{"d_model": 192, "qk_norm": false, "init_std_o": 0.0045, "decay_fraction": 0.532, "final_lr_fraction": 0.02, "steps": 5570}
MLP neurons of a small language model. Each row is named by its layer, matrix (up: input weights; down: output weights) and neuron, and shows model dimensions 0-191. Each number is 128 + 24 x the weight over its row's rms, rounded and kept within 0 to 255. Numbers have three digits each.
After each neuron's rows, "fires after" lists the tokens most often just before its 100 highest values on Wikipedia text that the model never trained on. A number after a token or word is its count.

L5.up58:129148138140127147126109136143113107148147117116144131122111059137138144153122105133084137150084159114150145173106098132118142109112118127133110105130106106110145164157105095098095126111164146126104103141155135118128109130097136109134181158089130194128121090120165146114115093157102105113135131126139093108129135105160136116140150092129127115163101168154119145160171146109134074135149158139150161122111146096105143167118125114140153177170141141158164080093131134122121151157127152072141079141150125143128133107137092097126135173108092116136141095164110130139126099160133108078
L5.down58:136148161088101118136159132087133100140152114151171143123124084125156132157139096123112133152156164140148120160152121130125141154103102150104127146105094127089130140118146115122101159054143146086118136125149107143142163134142119120158109133138142119164127097077121083154143145141102146148189133141106108158134167096156129102122124064095083084140125127133112146142144137115111134140108146122121157106097116119125134151092125123164123153152152134119154077111137097123150144104115111117113125115122148142182097147159108144166170135121104100095141093147118143143113084164162075115
fires after: "." 15, "===\n\n" 12, "\n\n" 11, ".\n\n" 7, ".\n" 7

L8.up488:157108133157084133134158126107135098111132104137149169113136165111111165153081157162107117172136147125182122098146106167167108119166162145144148125087170174138115112130136110118121114126109179139132153128089112137095129143083131098135095138137138114143112135099089149138111159133143173105134121107153099170097122102159127123113133095148112128127128121130119156148122158114124144091090172106088118062126126134161125108081131130134124156107158111122104134128133121150086110125208117110118097127114172095128115111136130121099107106098121143101137127129119147132120142111107108181
L8.down488:102127134167127141126113120107127095133103155120124096105136139140114137107137130105081105135085101118146138143122134154119147152134088134121146132154157144172118129148151141135101135098074118107121110161058113164139113117138102175168132116116087145136125130084155132179105102087108150123158129135113167146078127118125170104098107180162153159146112133124115125123142118150135105149104137140132139113087143137137109144139143112148135136139149120153165131131126136126100155104144124126126159150189112156156057105087120091128124163172149075167089149130113072113117110127138131144
fires after: "rit" 12, "om" 11, "em" 10, "m" 9, "as" 5, "a" 5

L8.up546:112108093119104171094101125131114151083112111133114107090150135109100123135113146206099182145137140136189143110149075122156153155131127141113154138095090137102122108090134132116118155121132160162144117095130151134122121143125116120125121169154152095140124149137141138139151096164092190125124139147115095125126123101133094070188155113124103114129097140130114100138143117131117136148145133128129143122140148148133126131166159068113139173100155129110082133111103130124119136127153133121080129154160175097134118065145117130085159133123110111115122122144150176123130128104142146112
L8.down546:095126150159106109146134104117080111128095152137110118160136134125124135129118159154143098132129094148098099147096151112099135146118148175143163130120144160145139128114146098121104170116112129139154138137127151149121135162136089133160120103103155143114138137117113078111126068091083173171095156103157160124153134107157134144068111165135096150132112170103092098152111089157157140086140121116122116125135138116130144123132141113126131141149083135088112182166102126149179143158100144118126165100128110158113093133163116140113139144126122129161097140072141074093123110128135120139
fires after: "ri" 16, "ro" 11, "rit" 11, "a" 11, " La" 9

L8.up106:155124145066141094129134092104145113137174081153152153128149125129094119109104138120128095151123119104140087131138137131174130131166106167091085184099141158092136100103105061131136146104118163165112100146141102119145119114139146114108139105115105157139166136147119125156147121159145123132118134140162143092135116153164119139107127155166120175167142130118167185136116106147144118143107108131137082123126164180109155173133126119121136124108113103155104142139127152106134121107146155108140093093090094131118136111123093130092112114184133142120138124128150128128083103128123087158
L8.down106:150139159180156149141131100157070113095125143126096103118077119146100126168138132116139078115119089184202112093125142091122128138090127094151140151103142118120156106125110189093141122160140133132110153106109117093117117131164094161121096145129097118097137169102165136133100068182122101138109108115120112126072108098094128114141139151130152108126146141126148149139132144081128149123105151136139147110130123119130114123114147132101137149147128085112104114122133104119153137165131128125124115158168124168131141132146133141172166165114111134110120103146092146149149166148115132118
fires after: " W" 14, " S" 12, " K" 8, "iet" 7, " B" 6, " qu" 4

L7.up370:170148104107121121102093128109134164138096164136128141122146118143130110147136069115126123148131126134162136170172123161139162151135112143100113155139134139113169167155095116127137157148156092165114140119152100108121151155119137149101082124153156151130087150086129148135106129195107130115122123145149136095141108110137156145108089133098144103140097127157108144118107112155145119095114108060141088129103186145090149149152157156138147088103124094151140141152088125122098139100124109145161102148116096132136118128133102135147066115103153141157090093129123149111112113099150165126
L7.down370:087146092110137187133111114149091097178156070127126140161114133120125160164126137131121133129121069104115147164090163133136080125181112112132117116118107142118112092116135109130126099163129130122083126163118121154092094152080131124132149151124173114150145163151125158126114133131137129112133111146157142130132142147127141089120156127141131105113091151108166127122107052098122140160168085141159109144119099135095117111121116127137163139136130110123110123157182131139114128109179069114139121119117117112114171114115139102132167154134181170118153121131143103146145143150156124142
fires after: " K" 10, "ourn" 9, " S" 9, " Med" 8, " met" 8, " W" 8

L8.up247:132136126184144093137106171108106113114137149118137106110120164143118088103101123113093169141139129134108122140091127140130129135130106105170129119126131146126155145121142127135100095097125144149103079100120145160108119104138132174171157155128091116085136097122165158155107172108163125091158129156144133138104124143058120126121074130062165144163097091163091114126123131136121107125110139157123141150138145129102176128118137133112112147116097089136147088136091131145176087095157102149112107159150181140122142113103151132140149115131142124152088160160138104115137123138159131108
L8.down247:122144135093120157114159114138136136149161084132131151129158119118067159145125153098167184128101138129149113114104129085083201131125123130128115151155165129138105167145113151112126126163103091121160152128110133147108186102142138121125124094150115124166137121103098122106119123147128099139130129128175126155141133129128094130107134135131097132130079106117141092120146129151167063144129113151129125089128126129139097124130115157190150090111116163083117153128165148183118163144074137099116113129091146131123156134128140139104096083100091130138144111115155107147115132098147112140
fires after: " D" 15, "D" 12, " R" 8, "G" 6, " P" 6, " all" 6

L5.up691:136157156136100090118135123129138094143099158118114135135134144144092145124130126166142148142113149138143095140131125166087120162132136110141163134115122158094129061158123147112126127130122143103117092131137169192128158154093141090118100075135119134100118115179169145127116150122110099086124112115095118163149131155122160159103152131113115115129104132162091133106111099136146173146125153112119090091133124145165185096165099164132097149114172093131167168102100105138136119145106137126125155140104142140139113112137121137093109149066099161143135093097151085120132142134144155143
L5.down691:176104143133179141122103116106087117146137147166143095164133063094160065144128138117122130095124187120100147160134139118099110176114146126139139123140144151198125143155150147121106116127161121125145101125116121149158132141154108152166140120114104136133103148134065096122096106091160121091116142101165134117146133120131116146153109112143118107094153096103134134140096158105079158143103129147119167129118133134119149100110114139129069108090132128200128166122095102156147108111118106148110135132124099144131166128137100119137136156154141143100149133120097106136151128133114118098
fires after: " m" 24, " M" 10, " man" 6, " p" 5, "ot" 5

L8.up274:135074174103115120119145149131120114113101164149081131110142140133097178171100092113111144128150130122128095124144128143183116110121130142108148106077127142149158109145157119113103138153091165137113122144136129152161110119071141132143122108139112151139110123087109148114125145163147144152150157131130109152102140148146142176130125098115099090136155126138129150111078155099087104134128158136115093104112148082117137140132120146118130130118161146154185107179121173148125131161133152180103081102158135133099140076143099132086116094151148148093136136130128124102106143099109108089
L8.down274:157135119163125155092147121107129126124116091096150170133126098094118149139102124090145140130113069095161105136157128097130150146147088092149133131099150154143113114122124150162098146127160107143109116142124148122099085076122144175141090159131165159130121100118158122129115114167172126141142103116123141139135148117105146084141146151118138111130111149141094169109129075088129179136108138143112095150140147135136108105145127092170127162153105168136119147080132119132135146144120119056122140128123144120171096147087089122131186115117148133134095119125127102168128122105089140164
fires after: " M" 20, " La" 10, " No" 7, "om" 6, "an" 5, "m" 5

L9.up304:121089118169108114101121118145103087141111129135146134152145118070167124141146146137144111101173112128102138135165136094103095128139157146086149109115137125156122121099125135134170100122106129156128113112117163116107131125131162110116109096154115133098092147167133127126126145113156130110175137099104091133130124102097155108145139025187109139150122131123134148149149099108103082130101158120131104162123135145145142077120100109164125142115129136161152183134162095145124116166169166122163112128165130125128075117162154164104131118103148134138123128146147114142123138090119108139
L9.down304:114163158106155140115120158114104096168136148126127101136192111138140061131139135178109103132110177146129158097126178131150087082168121084138115140147144130095095108154154146130126183133114130102129169128160127115120162113139120144135136102148153125168066146106135126105122146131104117129135099118145116113084175141130111080148142119112159100127121160130128129130117136155127136130109113153112113052129136059174110123128116141107147100136128111104168114128084133138107137142128127167134115150131113130132147127124129105093096126110117156100146126124158118098078139121160126114
fires after: "em" 21, " m" 13, "ra" 8, "m" 8, "erm" 7, " s" 5

L9.up329:092121147134171102153128118114134120077136172146159204125154123161101163145115106109129192116163142097145156130112082144104099163081138143114113128130131089083129140122100169161081135141138111122107133103086153147156115143129135157122130120129139093141114135122163159104137127120146141143129136110136125122137108157147114083150133105106163114087170132102092109157155140121113126119129150118133128153125154122083119147118155138111136131181133119163140109130146099179117135105117137114143138134105133092074120128100113124103139158153111116101074127110068092107156137124151149106
L9.down329:109146084136133160138106101122136076130162107134131094111153183092128135124177132151179139135134133140114104127115156161157119111102140137131124091133156137118124159126134166153123142135093161110099088154154111120123143133079154120150112099140122132161129135094110119120122099095099104121136122139127126181170130084159082133125141112094128169130121098087168110106111120097107097093121136156117107100114140108135118124103140131132130156112149102117155185104101182090147131120217110114124132142142126129167133154154126127158125119150118127147133126109143156164101091123164141089
fires after: " the" 23, "," 17, " and" 6, " F" 5

L5.up471:080146110120105166110141144142116107066130105184091140146092132130147142140129125135145119081118118153148123164145138115094113095140122137105117102149132126176092130140135149149084114149119106134158117134131112100132115145137123110166115122122126128128097108118141161113109147165103172116098116117117166149146147161181115156146077133176124169104136155172108118171099149106131119112153079142118111143138104092111123168130170082151145146137141118147123125169107134117129115125133107112127065154146125071137111100173089154086122110137127132130106090119139111128101146160154116150
L5.down471:111138126137130070149091178096110133102115136160130105083159098155134094118129145143118124115129154153118125110114134117112177123090129135091175140166099146074096104146086128171116160114116180115131083142141125106113105148128175130116147147131121141134121084093151095123135154084116126114146107151120131139128156113070136146138138175096122116131154080160099104141134140129130133102140096148126154124130151146116114131122136110102112137155119091137096128161179126171149139103106126161161135111175130151120146121076133111143123121133165141142162081136116147141165178120142115112
fires after: " F" 33, " f" 19, "F" 13, "H" 12, " I" 6

L8.up187:103129127122097104125129145123116146146095149137134108145140110084142134141092135135103176156138141135104104110153101129113123116104104130114171156129136108120137130110117132149130138135086166079140100126125116174174137126184137167134125108105127130138161098132115118164091132106140151099161085077135108130115146168098113141179133112145153112133082184117135117144139114128089163132129151159098142149150145155078091184137127122099143122111147135133104123128085132175137128122132172113109110112124146141118085086118157151118086176153076141120126078112113136136117133095125181124
L8.down187:121131127126108184135185117133135081079114129122107106103140102106093067154153116117137139138116120130095153165105119128139086127117106141117127098138154126118166089103141105111157128164129119143115103123167141135139070067150099159103117137133143112138142171122137154146088133124140110118144129162127130101116142142094113146114121136123168179095117119105115109135160108117148114113111139168175140099089131134167140119123134174111122145127122134122110153128151094102168104138158142151172135138096188138124144163169117114108123158131114162181150107125141125168111088093135094121
fires after: " m" 15, " M" 14, " P" 9, " p" 7, "p" 5, " C" 5

L9.up7:158144166123080157160142129128110123107146087151147109078116145123106132160149193126092130091144121149114134162105092160172133093149098141115125133123137122165111142118169158114113105131155117138088116123108132159147128132155151151081135116162145144118107118126113148124152110123117150104117093180163099168178129168155113140144146112098127133154113135088143106094129136148101098129120097117106115111106122183118131133129138118106149139149122132155131117107135063172122134132147104131151089149129143097118168115137119141125111116102122077138104136107114133085116187068118121163
L9.down7:148116169150074111137127151098156075131138156118134125102141112119113125068129099166103101143095120154124157165153118146117099166116105119122131115127137166131121092095079165115121104134131192149128158113109108114129102165079093129118118136121133110121120131133135157119089120089145153149158090120125155137117094107143110127117156110093129152176100183140148101158117115126113160112089061149138101115103155126155133110115129119146143156162155132122140102124123143134127151132119144149132147125125144105189078114108112178128136158153122119110138163163149096154097121130160130129
fires after: "a" 10, " N" 10, "as" 9, "ra" 9, "r" 8, "an" 6

L2.up244:110082127140094129134131129128150144123127157112124099172134161110146092151138129097107145084154151158134139119134110133101134126134146161117125092114147106126151087123107129129092140126156132100119120133168136122113201157118172110091102104134160112113118073126114147101140108125086146125110144114109133142110140153148123183148127138123132108103163118150147188124155118128120124117154142123150106154163139189117145101114149138129135099163118103129104126169090127124106121151130110157125129138120117107153118162087109187123145104083065191112100132086076166150144125114127142129
L2.down244:111150128136126165100115140147166110120096144111137135127117134071180129132122106128146111156122073131136120202123146104114150174126153142093104186110125109167140139141156122131147105134176139160130132128165156156155120160142109156120145125093096123125125122093071135156124133127127106148143133118101116158104107083127143087116136134115134123132141131117135161120081097103095089120145117131168095130095139154097154153128110098154071133160154165115141144108123135122114101151167105136120132111133152129129144157115110135125168203133132133087108097154111109105113100131146081138
fires after: " M" 16, " F" 16, "M" 9, "\n\n" 6, ".\n\n" 6, " |\n\n" 4

L2.up318:075122115129139133151136115124141143148169136135082142164101161129159109162121166099179120123111114139124192160124123136132112161140122143108103082176173141087138106119120076090093169143116119155066123096121110113135145152153155105087108137131162088137089121140092106091126123121111165133116106108153155123130144135108095146135119135113140153176119147160121165120164134111164151133126134128168142109105111123118146140117094119156070118128114098104136144156150106151106085126150157158139139117121154108155098107096154111157151114109112110131103097119135110151103112141104142150
L2.down318:132139151141099125125107188144145089146134139122106173121137081136152169127150158082133156106087140115089110142124160152099089117129133118140145087174129108109113143094139123081111101146150111124119119178167160147157090139169120137100116093115152122099125143141103122113130117088143151132168113124124115155136147137139098135102104117088109164140110119145098105141168135115127151144093142118167085119058129136128124147107101102131111115165116115135138154166101118152103099121171152145121105119119161141141108136140170148145140106132141114120078123136132138073135119184157120160
fires after: ".\n\n" 62, "\n\n" 13, " |\n\n" 12, ")\n\n" 6

L5.up545:163142137104145110144144172140085111133147143111162117145086123148155157148106117131075135143100119068133099144117091125128062127119073112102154116100115160106122109141097145125095079177137136143138098139164140105107135152118142136093177132125164121116127091094136183127161124100095117131130131149112109096131087127147129105136151176130137120140124131129114132168149126136179116132115175117154147106112100097130118145173112133174197143119126127148117146129142116097121093116146134117103093133137148130118125120167132133150123168109125107149182097164091135125138128130104129126
L5.down545:121124107120117170139081124160152162093118129121117155121161093157190143145132156124143135110150106114158177137103126120106166122120116114153143113119120154101122088129138136059125171141134129131133102168083158137136121117103151144097155142114117143173122105092119151125129122117142154119118130123142149117179176095130115176151129076135096139096145098162112101125153149099117111139116157134156120135117158155112131142088092134127140119144126110110141101130092155150145143131150183141120128115144116136125138191133131131133149142116125119085091094156115109076089102088104099080
fires after: ".\n\n" 42, "." 15, "\n\n" 5, ").\n\n" 5, "===\n\n" 4, "\n" 4

L8.up567:128147126145099112089107138157123129104105113090119100106127135161158151128093142112147133139159115079119143155182094083115149117145131118108105123129129150123155133164164134145129163109084100149094197120115144165149120140102107176130115098133111149102133117108124141117104105153128143144136154100119106108062153132096148153108148175134106144138147158088132153147123117124163146141135106123132115103153123132161094099156197114091124150156136138124134113117119134182129148130136131129156108153076132112094143103057102164113111123122115134145153086109155108146115149139094143134
L8.down567:118082113155121138099140110100128135158098119111153146123154117143131151156076168147139132138122123195148139112086159107111105093163124118175138168115117161125126140141123127148137171112109111173106154164122098123128123111119146141128125108156117122137137132131144123130110124118139077188118128121153153128152171136151121119118146099112148132138109121137135148133088113097120135119134079151124114087142097144059102128103091056151122075099123171093156169104138133148150137141094146121135132160140089088148127146117169151152110126137145123137132129114166144101124072097106109119
fires after: " M" 14, " m" 12, " S" 11, " n" 9, " Sp" 5, " a" 4

L5.up280:113100102115126116127157081128117098105078122126109066127118179147131134124101118153132142142116109128134109144106139147109132164092117112147129114085141114139109168153117130084134133150160122156135112150141137107110152126171157121131113111121117080104093079124134148134138162150073156133128065161136132126179127162164110148125144076140140117069166141146082185115113123146154128155154159151116110136113156125113155163155093131092110169154123114110119130129160144171123181107149160096159107127091127130110124127135131155124108129117110159131122128158140152101100128128097123124
L5.down280:094129119119134120108085124161105143133056139123154109107156127161138116167105137151090190132162114106102138103116148097135119151123128101120104198109150118158108141122168132142128062113165101125087093120129140131142165131131143087114099124162114130145125134124125120102116083155140165119123140164113118177078151174120150119150104106144099110126105127081103149164169129129094086138090153123154142127125125115151135114158140131124146152141094136166148165153139107134124083125133131135091161145161122117134135137154129108126140121147133098127114124118119090154161109123082146098
fires after: " M" 28, " m" 26, "M" 8, " N" 7

L11.up60:128105139137091141118118103120139083139109127141123121185161095117141145118125101125160109111129146114113149118166103111145105121127131108123146117108119135055152141133154151105091106130109109159113131146158109170112154092135151134144134112113123096139101148094109149135131131134123106128148107129114112138103133129100212082138127126124085120115143139082158145136155132085123120120133166159115103088154142109123143140153141104143103134142137146129096160160138071141123136141156156164170152147125103126100160143153141123062096120120139100168185104075175129156158142124102166124
L11.down60:120111116146109142133115159110160120139095093167148088131095158137100123121136140121129135128141125092156122096135199106086100082144141176131101126115156144168172163084136103110117154108136078129146117174162138133136098121130128171096126136128108089115110105110117147115153113137174151149176118117160175132086109113127164143115126162127104148161143125133133174137119109117132107083133124087116149156105104128105130116120129118103111128096099124142130143139118162169146112141150112106143149140131119126124081138150111101159098130107141133119115132113102096151157085110209124143
fires after: " m" 13, " M" 10, "em" 9, "m" 8, " st" 6, " to" 5

L8.up453:113091150099149142126133133124140114170123116096133152134126120129133138109141120151104115088122161088121138107139133123146137153117131122177162118125139096123125172160119102117145084151088165078120127132117119138093095107149189156142133152151180106139108162139115175156102104120114180127123170105141159122149112100158076141116119107121121114127129156109121102128154134114142141150077136108077127096085165167133135135138133119142129128131109159075134126107113142162160108175113144105153139161106143139121130126139089104107084076114122073125126141132148103123168101097156116164
L8.down453:187139090097163112159094146115147132093157142153140121066142145146113129127143116157134121110087123145125107117122129111110162093121125166098159163109115177133072117117083144128092126155129176172112113125167099108121116128115148089164137183121099107101115114106119109136159140124129101118065114109131116147205124114115119166110119159121125104139114084114130125116094123133096145161133138143125143125146145119097121141122118163114118123170116128136162120138131141142130179149139117122159142168105107117143100070160130088127126099124162140128139121172150136134136100128130094115
fires after: " la" 19, "res" 13, "ro" 10, " San" 6, "os" 6, " Ass" 5

L10.up764:108101095093157127089133124157139137135113136150140118136135163073143111140130089155111094124125157102152147117139098119128086095108093120150148124172131105108135139140100139128176123161107128136111096104130131149137165142150120107125163148095141104096148134105107100120116083118171153150117112110143066160118163147118107121130150088163118171138115144144161155110100144141110106140121137201133114112150143116087155126192160106119110148133105100173146114127087174107134177137112111134108109118095154143127109154088142124093117178147107113144111154110150151134112121116143148110
L10.down764:165096124142113120134141088129099134119138097117147131097108128135157059124158141147155134163102131162094150063125170124108180159145126110118102154123115147154148142130140090103118131102124158176130117159147117116124155119110116132111133117138165143135135119132111123144130161137144130106156175113129147116090132132133114119102125129083097099136117101132157142149171152152085154127129088092099151113143120191140151104108112117115135151111086107121131157115149169153145125089121093122125141140130120142119152102212138120084120106157110162095105108111121155159132124152082088124
fires after: " p" 25, " Sp" 11, "p" 9, "qu" 7, " P" 6, " and" 5

L8.up496:102143144090116186086095161142141114123126135190137109119134146105143135122131119155125105111105118106164106108136123111137134144099150133132156136116112121098099145136145127130129073116134119094129160128083166167155131156171140125142153182114138129109125122141124137136120122144128118112133182148147093135071081125107149155129098077151100112096113160153138162136099152121145093144132147125169084136143111142122105124143145147086153140195119132121177097147139137159146144122120149060130103131115134075100143134161139127111130088096098131164131099110150093116118138122103108121
L8.down496:119114186097119117131095131127132128155119133091152111087136120114143128155114106147096104184120097157126134129134113117112106165142094142144103084140107121149147131089102115093155139131140186119100139137143141120102099106129183132091160126128130105156166135133075144148144139068091122100134128153105104153138106136134141149129149147152116128136117121098145138135156118119130145145135118109131123120120138158128097137144187116180180088121161146159147133130069145111167120129123153134072162145123088110176091111123133134142117134127114132105081158137160135095138123158075098110
fires after: " the" 27, " S" 10, " g" 5, " a" 5, " f" 5, " N" 5

L11.up265:136123128154109149162155129113137076143123115097054136114120149104145138155131105163128147090115174131119134126159082110084146104123133116163109162129116111120109137145113128134185121146098119085097092093107148155155106143159132162118116098123110151116105096130120123159145149119095113119128101133128119144109111120147101113118135082144109153114161115152118130153146164151125155109174132105116117104153198172115134151130142118119110136116181116130119135150108143138104122171150101114126126135131121153152131097102166149102103165139129174154164122112171110153052095133110123102
L11.down265:098125087141111095102139107146127117103125112115169098174123109105118106121137123083131133159124106113154128132127109104084140140125157172096117100123148143087153139169150123112174084152143141126137092130111133136155109130127082124104165134172107100109114160120125087118143129112131096125119122122133160139127125149153124118125167132125138137146154133120159119125110167126113138143161157142147202121169151179127148107107139129116134142112107125117127141093107116101134104128117140132209136088125118167162196146156125120167110127112117080126145113079071125137128106151128076143
fires after: " to" 14, " m" 10, " in" 9, " S" 6, " M" 6, " s" 5

L10.up283:141137163147159154112107121147139164094168151162152140096124099121133097133131147148123141110145145134068156135129146108152080097113108144135130136127125114119116162107118116146143111113112107077134098140066124087155106131116130166127118135119126134133156117144149152138197123119153185109091157127145138149111154132138126084123103115102124141128109138113123130114180121113164133180067140128117149095126138129149067105156184169132174124095106110154107099116074172114137133105156106118137123122101092113137117125126113171147084105138095100159134131138117122121155135119127106119
L10.down283:102108184081095163139134122121130115113134132084129139092128131133108116142112107107097115136163132130148105139124110126114087103098123119142165161105164101137148136117139139122137156135180172182137098129100133131075101148133134128113094140104102085124102148108148131141095156156152143126144117123147105093157150089132151148137130108154122111131173149143126116131130171125093116114147152128123112088137099139154143172142151090107091135124139083150170152157154139133068156180157168114128131140082158144155065133140140105116146113123088131092129143148099127123119140078134139130
fires after: " s" 25, " S" 13, "w" 7, " /" 5, " W" 4

L7.up463:098124132097172124147155152110136073112156119137090136150121161120140117083095128166142146135112118111134094123124141129115130142101116135117125136113174151093130120096102083145114159151084160140133132105111130081135172130076136102120097146096135148151155143156127109187192140117157097128117133110132165117161121107087150124114131099104121107170107077153125140155116101146134128132162149125093125117142140143098138109136149120130109139108095091147145161140111127151131148094095123168097145102210121116127132169091079122157124135136118140103106138129164103150137138155140116131
L7.down463:106134127097096139153146122122084123162108151147135136171113120127149152131109142121140125168099132139147126111084134143115144139109170173136116156128116139119129136127118136102129147118123129166137133104135181119114097146130131140177145127193131124173097148076108130093118100116111149146106123118154114152109062129150100112140136141155148156085174125161153184097129127130103096160134125077153114133115183121157162160143106098067139156150112128116126151157135091130085127103108129133039118139122125131115095139138136119124137111101125114107124110136109142154146127117087132095
fires after: " re" 41, " P" 13, "-" 7, " W" 7, " B" 4

L5.up761:111126088100094122113097162108134089123140130131104128191133139113125125100147185121134085136162127127145153083187137127154107187131121115112127134099144137161138106122119083107141115181118086168084096160157145125097148152111127112143101109110107119128097119096107121102156139153125113087122138147150103126147174124129125154147138100178165126144122149135119121135149140101123156123099103075128118119132157098111154113127135130150135110127127121132163102168119121134097108152131116092144152120145080154150131157176129118119121128129143096176106192152164128105092117117126104102
L5.down761:143113152139113142088154141138158123112099137145126145129169154121136130154130071099119138062140162138125125113094133151141157146144083126127105135163138150110140137138148125138118104154159138150124112106133148100147072162129119153099102130106143106145154135126141101121134141131105129123143131160174130121166159154093148136114117176090146146189099129150118120141139094113120105108126163091085085087123117138107101117158151111151118135134109119137110150116121077162181073091127160083161161150174134122095110112120088141090139121122084138117104141140106174119095153128116123110
fires after: " W" 28, " K" 19, " Y" 9, " S" 8, " do" 4, " w" 4

L5.up148:093111150118135131165121117142131125158158112109120114153152121100108145097136141169148140146157136104127161086152137129152124141120139141139124110108161142135123110118154081161124156145168115112099104212088149090118110133109161114125108112092122160129113135133116102150130084109132098097093104160102112122090174159145103096113135123213138136136141113164117135095138150108156138172190106118144153152077108140147144122142127092115126139130098133106166128148131132132161088125137138144133133123139100110117129132144067134110112097098147176172105130116139109102111121138146104125
L5.down148:145081104116137130137095104125123124095151103163145104079136164149129129192128115154133099129128146098185067095111120160157181117149124143098118139123102113071142148112128114099111176148110104124169142125131131122106099119099092169122142123115127159164121090131124108146131134124084111136102153177147140127140150127132113179135098132124105152136092155085129154090124145152113113125072123121073137135123128130100130133177126174131146118104126110139139126167141122138161108114112117121121124140161111137140127159165114153088103151149143070112117146114130159137132149113140163147
fires after: " W" 48, " w" 9, "ro" 5, " K" 5, "W" 4, "e" 4

L5.up681:121122153066128139085141147108111147078136135156128141102090117174138101094137104118137099104131112152165136123130141129151167122187143113116129173121083127118116109109104111133095125124169124186106136189144113176120113133152147109112133119088148160129082112120133103177128146130149116141113113112165126087134127129161104160140136149093126175087115145100138132121166143160158113155158124116098138130135088134112111122130120120147148159111148132148148144110112162134119122126116144111145111141138114167124124133168104130073099063132124126158126154142125155100074141104123136078
L5.down681:130133140096142129142135086164109093160137135122124114109134116130150136135136129157148147098160150111119102130173102125128153162074130083133160107133141119112130118111165162153160151121085090099166124089130121131151150146117151131147146119130110113119116123120138085111214092148117146181150135157166104116120108073167156064133152142119114162087113113164149117116097137105121162128179156122135156100098092131154125136101145130134124112125094077116108120136114121156110155133162097110155136121153137123125145118111125146131118106148126107105090111138172066103111153131120121133
fires after: " In" 12, " W" 12, " K" 11, " U" 10, " in" 10

L8.up713:084139128133135115132173054136121181107122115162131166131148127132147127118136132065141105147130091130158093134136124114105113124163115115135067127128136143124119139121169109138136120152132121108103090094145160156105146166183150148125135134103107105130104114132156106138168115087123112126149141129123146116119101117127126169122111142146160133086084097125157114167130116134165116088102124136128116159111102161096168136180137129130095118169147114134164097158112133117150113128126096125111123127156159148128081102141127085142131125103116154136138110180207091112150141135156117123
L8.down713:095100158100108111091165107131118135096170143108145090150143139096069142121144134124136150077113130131127143133136106105122130124155146128152135143099087122164104159128086133144117119140118150112126147126154163150109116154175143118125142141114084145129140153152120142140155125167186150111107080079162114096120113126148152083163129110099138127130147123081131106130124166115142118158131100142095104131170131155082099118110109100131129102142173100148093102157089143143096144158125142142112083174145106089151122155111097091135161137116150124127173148141152120134105125132132177136
fires after: " d" 15, " T" 9, " D" 9, "D" 7, " w" 6, " h" 6

L10.up428:110138124129149105154172122148146136113171152091117147122168082138118097112136133110106153120164165150195121141152119133134119160127135108109089157103104064099153124152133137151131086072131165124147120126141115127171122135090144103106063146114111114125095136116150109170146120159120138116150080125143105148148116093113096114109126124071117128152126129088123145089147136126167130144155139144119128120132133113095138119136161178126159150137161125136094127112095105160170114114141101108134113133072149093086068148126128148132108148130136134118164170119146137125146144146144141139
L10.down428:151169141162130113140151137088139105069126118184162112144085108137118149105121107131130117091118073118122095168116123152149143107107135123149115117133149133152129150109091137163142099149149148114109091127168136139101157122128101136102136123123123171131131081100145098135119151157094127128103111129081150124111138108142096145118099147206167119119126118131111126135143172085134124056149120170163158111170153153098146136134093135124124143155140133174173095092125098165084139127112105121133127130132107146140146121121131110123111121144120122131084119129187108128152134117154158141
fires after: "," 27, " his" 9, "-" 9, "'s" 6, " and" 6, "0" 5

L6.up58:109149128177100151132147166081120111098146116147145169152135128103141133118110124187137131090130137122137097150104152071134101131149147152097112114102147149101092107118157112133134111130121122106153114178096123138118143159152096140084147144120118150115105121138112141133128098160162114126124125102125124119100097115164102142121110173153153195128118117140168133163138094140109147149140073135177123182175105146114144111111086116139158151186144085150145162144153136152117119125119154131122123164146136133108081118125126076110100116126144138136130077116123111126096125120150116086
L6.down58:136108114128104113166133142153155151160141144144108102153133134126143131105138126163108106106087170152142104116135183094153140162104125134114116081158077147112133112150109140120120117146112110102114094157135093142120119147116132141158145124140133145137112185157158125118129121107135141122184112107120090102137067125132123108100136119157131121119119114125116130106115087128109172140117164106108140152145134058150113167112181148126078171117107115170121119101156169186104147131109125163139104138072136101135143120110097109160113123157135144113081150158107118124092107158087125125
fires after: " the" 23, "The" 8, " f" 8, "H" 6, " The" 5

L6.up753:121121141106147140089122121126097153107097144105111079108140119118066119144097133175092147132161079150092160119136122111131101135150092140161162123164170125088126138067103137104124122145131133145126091115086156129138135145166132113137130120107072130110144077123113115136141132102177132118121089137085121165132143139135155122142143093159121137147142148114168137161145138109161094183138145142173125142162151134150134135141170108150098079110136131158141133107163105130150121081136089114130155127126111123177104132116143148108126157133136115151159102130147138071124108158101125138
L6.down753:116132134147152123135161124137111155108167112137075131142133153108150141124140148101146096168160131077144130139176108084090122130140113127105159089112170139195055116112117126103128181142131152154141121134116157104140073128148125126102097142133149091136124178138116061085135162141127105111124121147117132147106131150122124134141110110137135126099187113082134105121141118122130131112124139115126124108121153131111105123132122125156104112113139136164175172106138083155125089137126146154118133165149090103092139135121170106090117101145161114152154136128163125098099141169106137126
fires after: " s" 32, " S" 27, " sub" 6, "ough" 4